{
  "intermediate_size": 640,
  "hidden_act": "tanh_gelu",
  "bias": "all",
  "init_std_down": 0.0
}
MLP neurons of a small language model. Each row is named by its layer, matrix (up: input weights) and neuron, and shows model dimensions 96-159. Each number is 200 + 20 x the weight over its row's rms, rounded and kept within 0 to 999.
After each neuron's rows, "fires on" lists the tokens most often at its 100 highest values on Wikipedia text that the model never trained on.

L2.up53,210,214,198,210,167,199,226,210,218,226,207,187,156,182,190,200,216,222,173,200,192,172,217,197,187,202,241,231,213,229,216,188,199,194,191,225,193,230,204,213,203,183,217,182,154,187,205,191,199,221,182,201,207,235,190,167,190,200,187,163,168,204,201,204
fires on: " he", " they", " it", "^{", " we", " she"

L2.up32,226,205,176,198,168,210,204,210,188,217,215,226,204,165,186,231,213,224,205,189,180,188,199,182,157,202,185,207,210,219,223,186,187,204,237,174,198,199,222,235,218,171,174,181,200,230,184,173,192,197,204,187,208,259,161,193,209,164,190,231,195,199,206,213
fires on: "el", "er", "ter", "ess", "et"

L3.up575,198,176,183,176,190,228,235,178,207,204,246,212,200,204,204,214,169,209,176,208,179,234,199,193,192,193,200,176,223,240,190,189,195,202,222,196,192,205,196,187,223,196,195,189,208,181,196,217,186,203,198,192,186,203,190,183,172,219,172,187,194,203,181,177
fires on: "s", "ü", "w", "h", "a", "'"

L3.up264,193,200,181,222,213,207,209,200,178,214,258,180,179,186,234,197,217,178,197,182,209,178,210,185,195,211,193,215,200,158,214,163,170,190,156,182,174,186,181,213,214,199,192,209,195,252,229,164,180,200,190,188,180,227,174,195,224,189,198,215,205,224,217,196
fires on: "ul", " died", "ru", "ree", " open", "t"

L2.up211,223,217,201,198,200,222,209,235,199,218,221,215,223,186,193,250,189,237,206,195,214,200,203,178,148,195,204,228,230,188,239,182,211,195,208,192,202,189,206,243,188,180,200,163,193,219,189,187,219,184,187,167,233,225,150,209,212,190,201,194,189,170,181,190
fires on: "er", "ad", "es", "i", "ast"

L2.up428,224,216,173,204,191,217,215,222,161,224,221,215,209,182,177,240,198,249,199,192,184,183,178,185,158,186,216,233,206,200,242,188,190,211,212,178,213,177,196,225,206,166,195,164,191,229,202,186,218,200,185,181,218,226,160,217,198,175,202,205,210,160,187,211
fires on: "er", "ed", "el", "t"

L2.up611,197,180,158,191,185,153,199,204,202,187,193,198,185,200,198,202,207,202,176,206,203,150,196,211,209,217,167,194,191,203,208,159,173,156,211,206,205,203,175,183,191,185,199,179,200,198,207,184,183,192,164,212,173,183,224,180,155,188,204,202,213,223,200,227
fires on: " S", " res", " Un"

L7.up63,202,217,172,182,172,198,166,208,194,185,160,173,199,185,161,180,173,182,186,235,214,199,175,184,217,229,208,198,186,194,180,218,181,221,215,191,208,215,217,197,214,225,198,197,187,196,207,221,163,199,238,131,179,188,178,171,198,201,208,203,230,187,223,208
fires on: " on", " of", " R", " An", " for", "ar"

L2.up593,225,175,167,220,178,221,206,241,182,226,201,213,209,203,185,209,208,200,203,206,197,203,206,206,160,205,216,216,235,232,197,217,205,216,210,202,210,207,201,220,225,161,180,162,206,222,199,191,177,209,168,197,219,215,196,233,212,227,219,211,234,194,186,170
fires on: "et", "ast", " first", "one", "ard", "ap"

L2.up224,221,198,176,223,204,206,209,180,200,203,236,166,179,187,192,226,206,193,229,200,162,140,233,203,183,214,163,201,196,236,234,191,217,191,208,225,222,179,180,219,203,211,176,183,185,179,210,210,204,188,200,203,171,198,206,173,203,225,184,199,216,221,214,191
fires on: "S", " S"

L7.up193,197,176,172,179,196,194,233,170,190,182,226,197,192,203,190,198,211,195,212,193,187,221,197,198,188,211,216,176,194,198,224,212,228,226,202,224,209,234,175,212,180,199,179,197,205,184,194,183,169,137,200,193,199,219,193,176,216,212,189,249,202,230,146,233
fires on: " ex", " un", " ass", "p", "-", "ross"

L7.up355,215,224,192,217,184,188,204,186,233,196,203,227,202,203,190,195,218,192,241,233,189,178,226,176,199,145,207,182,211,233,197,215,195,221,198,192,213,226,179,200,238,190,237,195,202,169,209,154,193,198,219,190,239,234,186,229,196,191,235,215,179,187,183,236
fires on: ",", " to"

L2.up20,190,205,180,209,219,189,181,164,152,203,177,199,201,243,192,191,215,224,216,214,216,200,220,174,214,188,182,188,206,165,188,215,222,221,180,211,242,196,224,204,217,237,199,196,185,223,255,182,196,240,182,188,192,200,207,229,198,195,198,202,235,187,213,209
fires on: "′", " loc", " inv", "ud", " No", " Loc"

L7.up134,217,218,203,221,176,207,177,224,229,195,234,218,203,235,214,220,189,197,172,194,182,170,216,176,169,208,217,205,181,208,214,198,200,196,228,208,223,196,180,219,170,192,220,214,176,163,182,194,223,193,190,179,186,179,215,195,184,191,175,213,239,177,203,204
fires on: ".", " e", "g", " bl", "ate", " to"

L3.up306,190,210,217,199,212,196,198,189,210,201,203,230,233,232,186,197,232,224,236,210,220,211,228,230,239,199,198,201,208,218,240,221,217,210,213,213,228,215,219,219,250,194,212,222,183,201,220,195,193,233,235,226,237,199,245,221,189,239,223,233,212,181,213,212
fires on: " (", "ang", "arm", "ating", "ave", "ot"

L7.up470,223,207,209,193,188,218,182,205,186,172,228,212,222,171,187,205,239,202,214,214,196,238,194,184,202,209,236,219,186,204,221,202,168,182,190,163,196,188,213,214,215,227,183,183,201,203,199,223,165,211,168,188,194,209,220,225,198,162,212,234,183,200,200,224
fires on: "er", "on", "k", "ook", "own", "en"

L7.up21,180,179,207,219,157,199,222,208,221,211,242,156,243,196,219,183,208,198,187,216,209,213,213,189,211,227,226,196,210,188,179,182,207,197,195,173,176,179,191,183,199,198,200,205,220,235,234,205,238,201,226,192,198,146,182,178,221,207,193,217,201,164,214,180
fires on: "im", "end", "ent", "or", "ost", "w"

L3.up400,197,202,204,218,217,202,238,139,230,250,188,184,210,191,183,205,206,207,205,198,205,217,193,187,220,175,170,187,183,188,238,182,171,215,195,196,215,187,212,216,168,167,200,170,184,204,218,222,229,237,164,205,209,198,175,185,201,174,232,198,174,178,180,210
fires on: "or", "ific", " Con", "ost", "′"

L7.up124,212,228,202,187,174,197,206,190,166,234,235,217,205,160,189,223,214,241,207,198,190,236,201,193,194,177,186,180,228,207,195,184,200,215,220,204,219,231,209,184,191,207,195,196,183,257,210,215,200,208,213,211,203,187,187,178,204,225,190,159,198,158,173,180
fires on: "ed", "ing", "an", "ent", "ies", "ight"

L7.up349,200,226,184,205,199,201,208,189,225,209,203,206,205,194,230,189,209,170,176,171,247,186,196,192,214,206,209,213,194,245,204,208,212,220,191,201,152,178,171,216,240,222,175,233,219,213,202,212,167,220,192,229,214,175,192,176,211,185,200,190,190,209,247,195
fires on: "c", " ", "ly", "qu", " not", "′"

L7.up346,212,204,182,209,189,178,184,238,193,187,177,168,209,226,198,206,236,206,196,194,217,211,210,188,177,216,254,212,146,185,190,221,190,199,169,204,171,209,197,183,195,205,195,184,205,213,178,184,206,198,167,202,277,205,180,190,188,199,220,189,157,202,201,208
fires on: "p", "ic", "ing", "te", ",", "ar"

L3.up164,174,197,204,223,235,208,216,219,210,203,235,206,187,202,239,211,224,210,190,193,234,226,209,217,219,235,195,217,220,216,217,192,178,207,211,212,208,232,195,221,240,205,196,203,192,253,246,209,211,217,187,215,208,217,214,189,201,219,206,210,215,229,217,238
fires on: "ree", "pt", " imp", " open", " met"

L2.up505,192,206,192,172,182,191,179,210,169,205,198,205,210,163,181,197,151,221,166,198,202,216,190,181,160,200,160,208,209,204,200,173,204,199,214,185,200,200,206,210,198,188,189,180,193,234,176,157,198,167,206,183,215,227,186,191,189,143,173,207,186,164,192,183
fires on: "er", "ast", "ult", "av"

L2.up291,208,173,170,204,148,211,218,229,160,225,179,196,191,178,184,203,170,202,198,184,174,208,153,173,162,160,204,214,193,209,197,176,184,204,211,186,184,207,156,222,204,165,166,172,209,226,204,203,174,215,194,175,196,224,166,207,203,167,205,213,216,215,192,185
fires on: "um", "ter", "uc", "on", "en"

L2.up589,214,217,207,181,168,211,176,215,164,239,218,204,216,177,186,228,211,217,201,206,180,200,180,174,138,194,193,224,216,182,231,200,208,203,210,205,206,178,195,208,192,177,189,167,200,226,175,182,222,195,212,179,221,236,159,184,212,166,207,211,177,181,177,211
fires on: "er", "el", "en", "ur", "ut", "ast"

L7.up444,197,231,187,210,197,203,246,197,209,200,198,225,236,202,210,198,209,167,211,198,198,160,236,211,171,194,234,213,196,209,202,168,211,188,228,203,188,207,169,192,181,215,193,189,193,191,176,220,204,205,219,221,216,193,169,196,177,195,173,199,202,195,208,203
fires on: " As", "y", "ly", "ing", "aking", "are"

L2.up549,220,200,182,204,180,207,195,215,156,240,224,200,233,189,173,236,200,229,187,198,196,179,165,175,164,209,193,212,220,198,225,190,220,207,218,190,206,198,189,211,205,172,206,154,197,235,185,195,209,171,200,174,240,235,162,196,213,197,197,181,185,172,169,203
fires on: "er", "el", "t", "ed", "ect", "d"

L3.up561,171,243,181,198,243,204,221,192,188,231,181,197,198,199,235,210,201,176,186,199,197,220,170,201,233,184,190,193,208,205,198,200,198,183,194,208,172,196,173,207,228,201,200,197,237,218,231,185,208,197,218,213,201,194,184,204,207,198,205,190,195,187,227,182
fires on: "f", "he", "A", "qu", "c"

L7.up622,176,169,173,191,214,186,204,219,191,192,213,177,196,191,204,210,211,213,224,213,201,183,218,180,192,194,214,231,217,211,197,222,206,232,199,229,205,188,188,173,251,207,167,204,209,168,178,189,174,183,173,218,192,173,196,207,206,190,194,175,190,207,170,205
fires on: " w", " f", " exp", " other", " no", " st"

L3.up370,218,214,187,198,210,166,177,181,173,205,241,213,214,213,189,208,221,194,207,185,205,164,239,202,221,189,187,204,181,161,226,205,185,219,182,190,223,166,200,219,199,198,198,192,205,235,219,151,192,212,181,194,190,214,203,225,197,178,200,212,195,198,214,198
fires on: "′", " con", "uel", "ort", " ag", "ud"

L3.up383,232,227,197,185,219,170,201,161,200,199,182,204,211,187,177,181,197,176,212,190,208,177,211,158,193,182,204,177,188,236,179,257,222,205,192,194,193,184,182,209,180,210,188,213,144,167,159,188,221,210,169,201,202,186,189,178,190,199,142,214,181,211,213,206
fires on: " ph", " le", "ough", "eg", "ig", "ele"

L7.up96,196,187,227,231,185,157,186,200,215,208,259,205,223,192,183,175,199,217,221,195,200,200,211,187,180,239,197,234,210,215,218,180,191,185,196,212,205,207,185,170,195,217,169,208,178,176,165,194,197,156,212,180,188,194,219,220,192,190,213,152,230,206,187,204
fires on: " in", "n", "/", ".", "ral", "ther"

L7.up494,214,184,175,197,198,171,240,217,182,203,190,163,202,201,216,184,193,236,170,219,189,209,214,227,181,193,206,197,180,216,215,222,216,184,217,176,196,198,224,196,235,211,188,171,235,208,205,179,176,201,167,201,167,167,179,218,192,169,158,164,191,212,227,182
fires on: " s", " w", " c", " f"

L3.up527,204,217,182,201,185,207,173,192,228,208,200,217,219,190,187,217,212,210,205,212,223,207,210,205,142,189,225,229,208,203,200,240,160,222,180,191,232,156,235,226,179,195,211,211,184,178,215,209,214,194,172,187,164,204,202,190,193,221,198,200,197,206,187,197
fires on: "ot", "in", "n", " of", "act"

L3.up549,223,202,188,210,158,214,181,187,201,244,172,213,191,186,224,224,165,195,214,209,216,195,197,197,221,214,213,192,186,183,252,194,202,233,159,166,203,185,215,207,209,215,242,213,187,204,157,222,199,215,195,214,199,211,177,192,183,202,178,177,168,209,212,187
fires on: ":", " |", "ew", " was", "enn"

L7.up443,195,193,191,216,182,155,210,178,222,222,217,189,242,195,179,220,183,210,201,209,208,251,250,207,165,217,183,206,218,177,190,172,216,181,192,208,225,192,208,204,155,192,204,162,201,214,209,193,221,212,202,203,219,174,240,173,198,230,151,184,190,163,202,214
fires on: "a", "ed", "w", "ent", "os", "or"

L3.up452,229,210,203,196,222,203,192,175,235,209,193,192,208,173,173,182,209,211,231,206,230,185,224,213,186,196,230,216,203,193,232,188,195,236,211,206,226,203,185,204,196,197,237,189,182,223,202,198,204,200,182,195,186,185,180,187,208,214,194,210,181,179,208,204
fires on: "in", " m", "|---|---", "m", "an", "en"

L3.up216,190,213,163,205,207,190,209,194,192,210,185,202,172,183,174,211,192,186,178,181,163,208,200,185,161,203,197,213,195,225,187,212,203,203,174,138,157,214,184,170,214,192,191,200,149,162,203,218,188,185,172,202,174,186,203,209,195,161,180,197,175,185,197,190
fires on: "ic", "00", "l", "ific", "unn", "on"

L7.up526,209,174,170,193,209,180,219,226,230,208,221,217,214,185,199,168,199,159,167,228,188,195,194,210,193,158,196,204,213,188,236,203,204,164,251,157,163,179,171,199,212,212,184,196,196,198,203,170,225,204,218,206,194,218,223,198,160,215,211,232,186,203,199,173
fires on: " his", "y", "h", "ar"

L2.up158,204,207,187,208,171,199,236,221,161,215,192,221,233,172,179,201,157,220,150,205,209,196,167,162,169,163,197,225,200,221,199,193,192,224,218,184,209,207,191,244,195,192,190,199,193,237,212,193,207,200,205,187,196,246,201,206,189,128,196,217,224,203,218,218
fires on: "en", "ter", "er", "wo"

L7.up530,214,189,213,217,187,209,191,203,186,212,226,202,219,196,200,221,163,192,194,235,191,183,167,199,195,216,214,221,176,188,206,197,206,213,244,210,231,190,180,188,209,195,244,190,160,169,209,186,210,195,232,222,196,222,217,187,215,214,186,220,207,178,217,200
fires on: "g", "an", "h", "cl", "han", "ied"

L2.up87,200,189,197,226,218,201,180,240,201,207,212,199,196,177,224,193,215,166,202,210,224,193,200,187,183,190,183,146,200,220,208,243,201,205,217,174,222,212,217,220,204,227,216,209,198,206,188,234,152,195,219,231,191,217,195,218,200,190,180,204,202,190,240,217
fires on: " of", "===", "/"

L3.up213,187,176,201,186,210,185,192,182,223,210,202,199,155,185,203,200,202,219,175,191,194,208,168,212,193,205,181,183,204,192,202,233,191,201,219,232,209,222,211,220,199,184,200,176,224,208,200,217,230,210,174,220,243,187,207,196,179,211,176,184,192,169,169,219
fires on: " known", "ict", " of", "augh", "ated", "aged"

L3.up133,245,194,170,182,189,223,196,187,192,205,198,229,166,211,180,182,188,215,203,177,188,205,196,180,173,193,229,214,184,184,203,191,197,191,187,189,206,198,165,169,208,205,188,253,230,206,220,218,200,192,198,254,195,209,186,208,201,208,201,187,230,184,211,218
fires on: " and", ".", ":"

L3.up472,208,201,177,238,198,202,206,194,200,222,212,211,185,178,171,187,230,175,199,190,218,210,180,209,191,171,192,220,186,162,217,185,186,213,179,206,206,204,188,189,213,217,195,195,183,182,234,194,211,224,190,215,183,212,184,172,184,195,193,210,164,166,204,198
fires on: " |", " F", ".", "im", "C", "°"

L7.up37,207,211,228,220,221,200,194,157,212,164,203,201,229,167,219,231,228,220,178,194,180,215,228,200,183,219,223,203,224,183,193,198,177,209,193,181,207,198,181,189,211,247,199,208,215,218,182,213,222,188,164,197,188,232,256,201,218,192,188,174,171,196,182,200
fires on: "ant", "al", "it", " w", "ay", "er"

L7.up267,212,188,247,191,218,240,204,233,178,225,222,191,205,205,187,194,210,162,174,210,165,226,194,189,180,221,172,182,201,211,245,203,199,178,204,183,213,192,164,154,182,216,181,211,244,217,203,228,215,220,227,194,197,207,208,206,164,187,243,236,209,177,192,182
fires on: "it", "h", "am", " known", "ar", ","

L2.up355,190,197,210,204,187,205,185,225,181,216,203,184,215,171,205,206,168,224,175,212,196,219,205,199,176,204,172,210,217,216,189,176,214,195,231,215,220,196,219,218,210,191,204,182,210,235,166,183,228,181,206,188,215,222,196,227,184,210,182,203,196,191,179,183
fires on: "ast", "ap", "av", "m", "og"

L3.up125,215,223,191,224,189,209,210,219,226,211,215,208,259,181,217,214,219,171,217,167,229,209,240,218,184,191,212,214,202,211,168,238,262,218,200,192,201,206,163,217,219,205,206,192,185,196,176,183,219,214,204,222,197,222,214,179,201,195,205,219,161,252,208,197
fires on: "ut", "ig", "ele"

L3.up333,194,217,189,222,193,169,207,227,188,195,206,215,214,208,177,233,218,222,209,188,183,218,216,224,209,217,190,231,187,214,230,200,203,226,208,167,223,239,211,188,250,189,198,206,177,186,217,171,181,206,211,217,178,211,251,247,205,185,229,230,185,202,206,200
fires on: " season", "%", "on", " class", " time", "ant"

L3.up586,210,224,222,218,194,222,184,223,190,144,241,182,197,220,217,196,206,205,231,217,190,222,200,169,204,191,241,167,220,188,184,193,195,208,215,158,199,207,202,211,211,208,179,206,202,193,202,200,205,188,212,207,180,184,200,223,220,189,198,192,227,172,211,167
fires on: "er", "ary", "ed", "en"

L7.up309,238,193,188,222,193,240,196,186,237,209,175,217,189,216,192,180,205,207,221,206,233,206,244,214,177,175,206,196,216,201,202,208,201,173,184,177,181,201,137,229,201,154,194,204,245,190,183,198,204,213,195,215,212,233,210,177,186,215,199,139,196,171,193,219
fires on: " as", ",", " of", " with"

L3.up236,170,175,205,209,183,217,229,184,220,220,227,200,158,195,208,203,176,222,173,211,214,193,225,205,206,210,203,215,204,204,237,196,189,198,203,235,186,239,195,205,221,189,208,177,214,232,242,244,173,194,214,222,234,190,189,223,188,220,183,224,209,192,186,194
fires on: "t", "ail", " met", "ong", "z"

L3.up74,193,184,161,175,210,171,186,183,216,187,172,220,196,168,186,179,232,202,188,173,195,219,168,210,175,201,191,202,187,176,201,230,210,199,208,200,201,228,189,207,222,173,204,175,216,210,177,215,223,212,192,202,237,208,223,187,175,212,188,166,175,163,171,219
fires on: "aced", "ict", "ing", "aged", "led", "ered"

L7.up495,209,228,196,192,187,188,184,176,218,228,184,214,191,235,198,192,189,184,205,203,225,227,237,198,201,201,185,214,199,210,218,230,170,195,168,173,189,193,212,237,202,227,223,214,181,210,214,162,191,207,188,180,227,231,201,161,217,190,209,182,199,196,207,202
fires on: " in", ":", "in"

L3.up99,210,209,184,201,228,218,202,175,207,213,193,213,234,212,158,160,213,216,186,178,213,195,166,169,218,188,181,190,224,203,178,181,180,203,186,218,205,197,196,207,219,194,182,221,191,212,199,200,217,222,177,186,192,232,197,210,218,162,199,190,163,176,165,186
fires on: " cl", " tr", " bl", " fl"

L3.up61,197,193,199,186,172,212,182,246,184,226,200,187,194,227,181,194,208,209,181,223,198,188,231,190,187,165,191,207,206,221,225,198,168,228,201,198,239,233,195,198,258,224,203,183,183,189,217,223,210,198,200,191,216,239,187,209,177,177,160,182,187,142,187,212
fires on: "\n", ".", " |", "'s", " met", " on"

L3.up571,185,178,203,173,188,204,211,205,179,207,230,188,170,209,219,216,205,182,193,261,220,190,189,206,206,207,218,176,208,198,170,221,237,216,207,195,184,190,181,186,247,212,199,199,193,189,181,197,191,193,210,207,168,193,190,197,185,199,190,212,201,223,200,212
fires on: " M", " R", " E", "ak", " "

L3.up28,194,201,204,233,208,197,188,196,232,182,185,212,192,199,189,205,186,201,191,213,179,213,204,185,209,221,200,203,178,196,219,208,183,189,186,191,202,219,202,203,209,192,212,209,203,191,161,178,203,195,182,205,214,236,199,216,163,202,233,245,208,215,184,238
fires on: " imp", " Cor", " app", " cor", " cont", " comp"

L7.up259,229,224,177,202,209,205,199,203,192,190,187,184,216,227,161,197,215,203,207,233,182,243,176,222,188,164,179,178,230,201,181,205,195,196,207,159,228,214,227,190,190,212,158,177,200,171,210,233,160,211,198,196,180,227,198,219,206,181,227,205,198,196,197,226
fires on: ",", " |", "e", "l", "p", " ("

L2.up518,192,217,230,185,239,158,188,171,209,221,184,198,227,198,207,187,233,234,204,178,182,236,199,189,212,191,174,192,185,181,175,197,240,221,199,193,229,231,177,207,215,194,252,213,170,218,212,174,214,169,186,204,236,252,199,196,173,184,216,244,186,214,195,204
fires on: " comp", " Comp", " exp", " imp", " opp", " comm"

L7.up56,223,190,180,179,167,190,215,159,188,191,214,215,227,185,192,169,211,225,184,209,198,224,182,215,179,214,202,222,166,178,201,201,181,189,221,208,240,182,202,180,198,202,215,219,229,224,208,235,187,165,189,196,205,205,199,190,181,173,191,224,202,189,208,221
fires on: ".", "-", ",", "°", "2", "4"

L3.up82,188,194,193,211,194,198,172,204,176,198,243,215,219,205,196,203,225,201,215,175,182,190,212,197,229,205,185,198,190,200,230,167,183,230,189,169,203,226,208,192,212,180,190,192,159,228,239,170,166,180,228,209,177,205,233,198,229,172,219,190,167,230,237,207
fires on: " class", " town", "ative", " en", "%", " land"

L7.up407,232,240,188,239,207,192,169,199,191,189,218,193,190,243,204,200,201,180,191,178,231,213,181,183,174,212,211,173,209,190,191,208,183,233,222,170,155,197,240,233,189,229,222,211,199,189,218,206,187,210,221,183,170,205,195,211,174,214,164,248,194,169,227,215
fires on: "or", ":", "):", " to", "us", "g"

L3.up152,186,184,164,197,213,183,208,163,194,173,178,198,199,205,198,201,203,186,201,196,200,211,191,180,196,219,235,212,194,224,186,193,183,177,184,199,178,201,174,183,233,216,202,210,197,193,161,232,187,194,194,199,206,205,207,167,213,239,198,181,225,165,195,209
fires on: "in", "G", " Th", " Jun"

L2.up370,203,228,175,221,197,160,197,183,199,209,173,221,216,202,178,180,224,227,173,229,168,197,184,197,209,197,214,173,209,207,222,208,182,234,193,189,220,171,195,210,186,185,197,206,221,207,202,242,245,193,204,199,177,188,162,219,223,210,216,196,148,218,213,205
fires on: " att", " th", " prov", " inv", " bro", " Fran"

L3.up538,192,206,211,224,208,206,209,193,235,216,234,213,181,220,216,205,218,205,189,202,197,204,216,192,247,210,212,200,205,213,236,180,198,192,187,209,180,232,203,211,260,207,223,189,170,217,239,241,167,188,220,225,232,213,213,221,204,245,199,205,226,203,183,190
fires on: "t", " met", "ail", "ang", "ing"

L7.up160,210,210,233,193,219,202,242,157,211,188,185,214,208,190,193,196,219,232,208,186,218,217,212,206,201,204,228,198,165,204,191,172,234,181,180,178,226,222,214,169,207,211,170,205,218,202,207,219,232,172,210,163,226,209,232,208,170,211,200,171,193,206,174,193
fires on: "s", "it", "t", "os", "ts", "er"

L7.up246,224,220,253,184,189,188,188,218,216,219,186,203,221,239,187,219,199,180,187,171,207,184,204,224,226,226,188,181,216,204,194,198,211,194,202,213,220,179,168,186,198,187,184,179,197,200,178,212,223,218,178,165,206,204,175,163,187,204,181,191,186,216,193,184
fires on: "est", "l", " the", "r", "art", "op"

L3.up548,204,204,193,201,238,204,212,196,231,201,181,182,191,189,217,199,224,203,205,202,226,217,197,193,206,229,223,209,219,219,194,219,198,183,215,245,216,209,203,229,243,223,230,224,246,228,184,255,245,237,177,209,251,208,205,193,187,240,201,182,245,196,203,232
fires on: " such", "ised", "aced", "ivers", "led", "ished"

L7.up570,205,223,203,194,229,190,170,209,177,192,179,186,252,211,200,216,199,200,216,193,178,233,218,191,198,226,228,171,228,176,180,211,193,240,205,212,191,164,220,174,198,206,203,190,198,173,209,233,195,190,186,205,188,184,192,165,189,195,191,181,224,211,180,182
fires on: "ri", "le", "en", "et", "ed", "y"

L7.up49,187,240,182,217,240,213,181,191,221,197,210,223,206,173,162,212,213,216,178,202,230,210,263,210,163,220,200,228,184,219,186,188,150,208,194,201,203,215,199,187,145,195,197,191,175,205,204,202,184,183,218,162,180,196,213,189,208,223,193,178,194,216,241,191
fires on: "l", "n", "m", "en", "v"

L7.up562,219,233,214,194,206,193,212,192,222,208,215,181,175,194,165,216,211,228,221,205,203,198,208,212,205,225,203,185,226,197,190,195,193,199,205,200,240,198,204,193,156,213,187,198,219,219,193,180,234,206,206,214,196,193,195,175,185,209,230,192,202,178,192,199
fires on: "iz", "N", "it", "og", "Y"

L7.up9,213,217,221,216,197,210,236,229,217,196,238,155,203,204,178,217,191,195,186,211,189,255,203,231,197,171,224,225,180,198,200,231,220,167,205,193,212,178,219,204,186,198,180,184,186,172,186,180,207,166,180,209,154,211,218,182,168,204,195,175,201,183,221,199
fires on: " s", " m", "M", "S", "O", " M"

L3.up385,249,210,166,212,195,184,231,188,192,196,219,224,169,188,180,222,181,188,233,191,230,199,197,166,199,224,205,203,202,218,213,211,182,174,212,185,200,197,184,180,215,192,213,218,213,191,135,198,225,235,160,227,189,177,197,204,167,199,209,207,186,199,151,207
fires on: "ed", "ust", " of", "ort", "eed", "ired"

L3.up459,183,182,181,168,222,179,179,213,217,197,186,240,210,200,184,195,193,225,178,207,183,204,188,201,198,227,162,194,199,162,197,185,193,184,233,208,205,212,214,203,212,183,213,179,258,233,247,212,226,178,190,173,215,212,196,227,171,213,195,170,232,175,202,211
fires on: "hed", "ict", "itt", "aged", "arried"

L3.up146,195,179,182,231,171,198,216,171,201,208,215,215,208,208,186,192,202,196,197,166,190,187,223,177,190,187,209,195,195,202,201,190,177,182,156,198,192,222,214,209,215,219,219,161,180,215,212,173,218,187,210,197,215,216,221,218,189,222,237,173,196,212,159,185
fires on: " album", "t", "our", " by", "inal", "ours"

L3.up157,215,179,189,242,169,211,217,192,187,235,225,213,231,164,196,187,215,227,241,195,192,184,176,222,205,197,180,214,223,228,212,168,199,184,217,198,234,190,193,184,189,176,200,207,166,210,207,180,223,190,191,167,193,237,185,216,212,196,211,198,223,209,197,199
fires on: "ad", "an", " to", "h", "el", "9"

L7.up89,223,202,198,207,201,181,198,200,207,227,180,214,200,184,215,153,226,198,200,224,218,181,190,223,220,211,184,203,191,205,204,221,218,187,171,214,206,207,154,176,203,235,182,224,183,210,193,203,189,207,181,189,214,206,192,186,226,201,188,193,159,223,202,174
fires on: "est", "art", " /", "0", "ir"

L3.up250,224,182,230,177,214,197,201,216,175,205,173,196,188,191,182,194,227,195,181,208,186,183,195,164,210,199,181,210,220,194,203,237,222,218,250,184,227,213,169,218,182,227,198,200,219,205,190,237,170,232,226,198,230,232,198,232,176,193,229,167,219,211,221,201
fires on: " also", " which", " such", "|---|---", " that", "ly"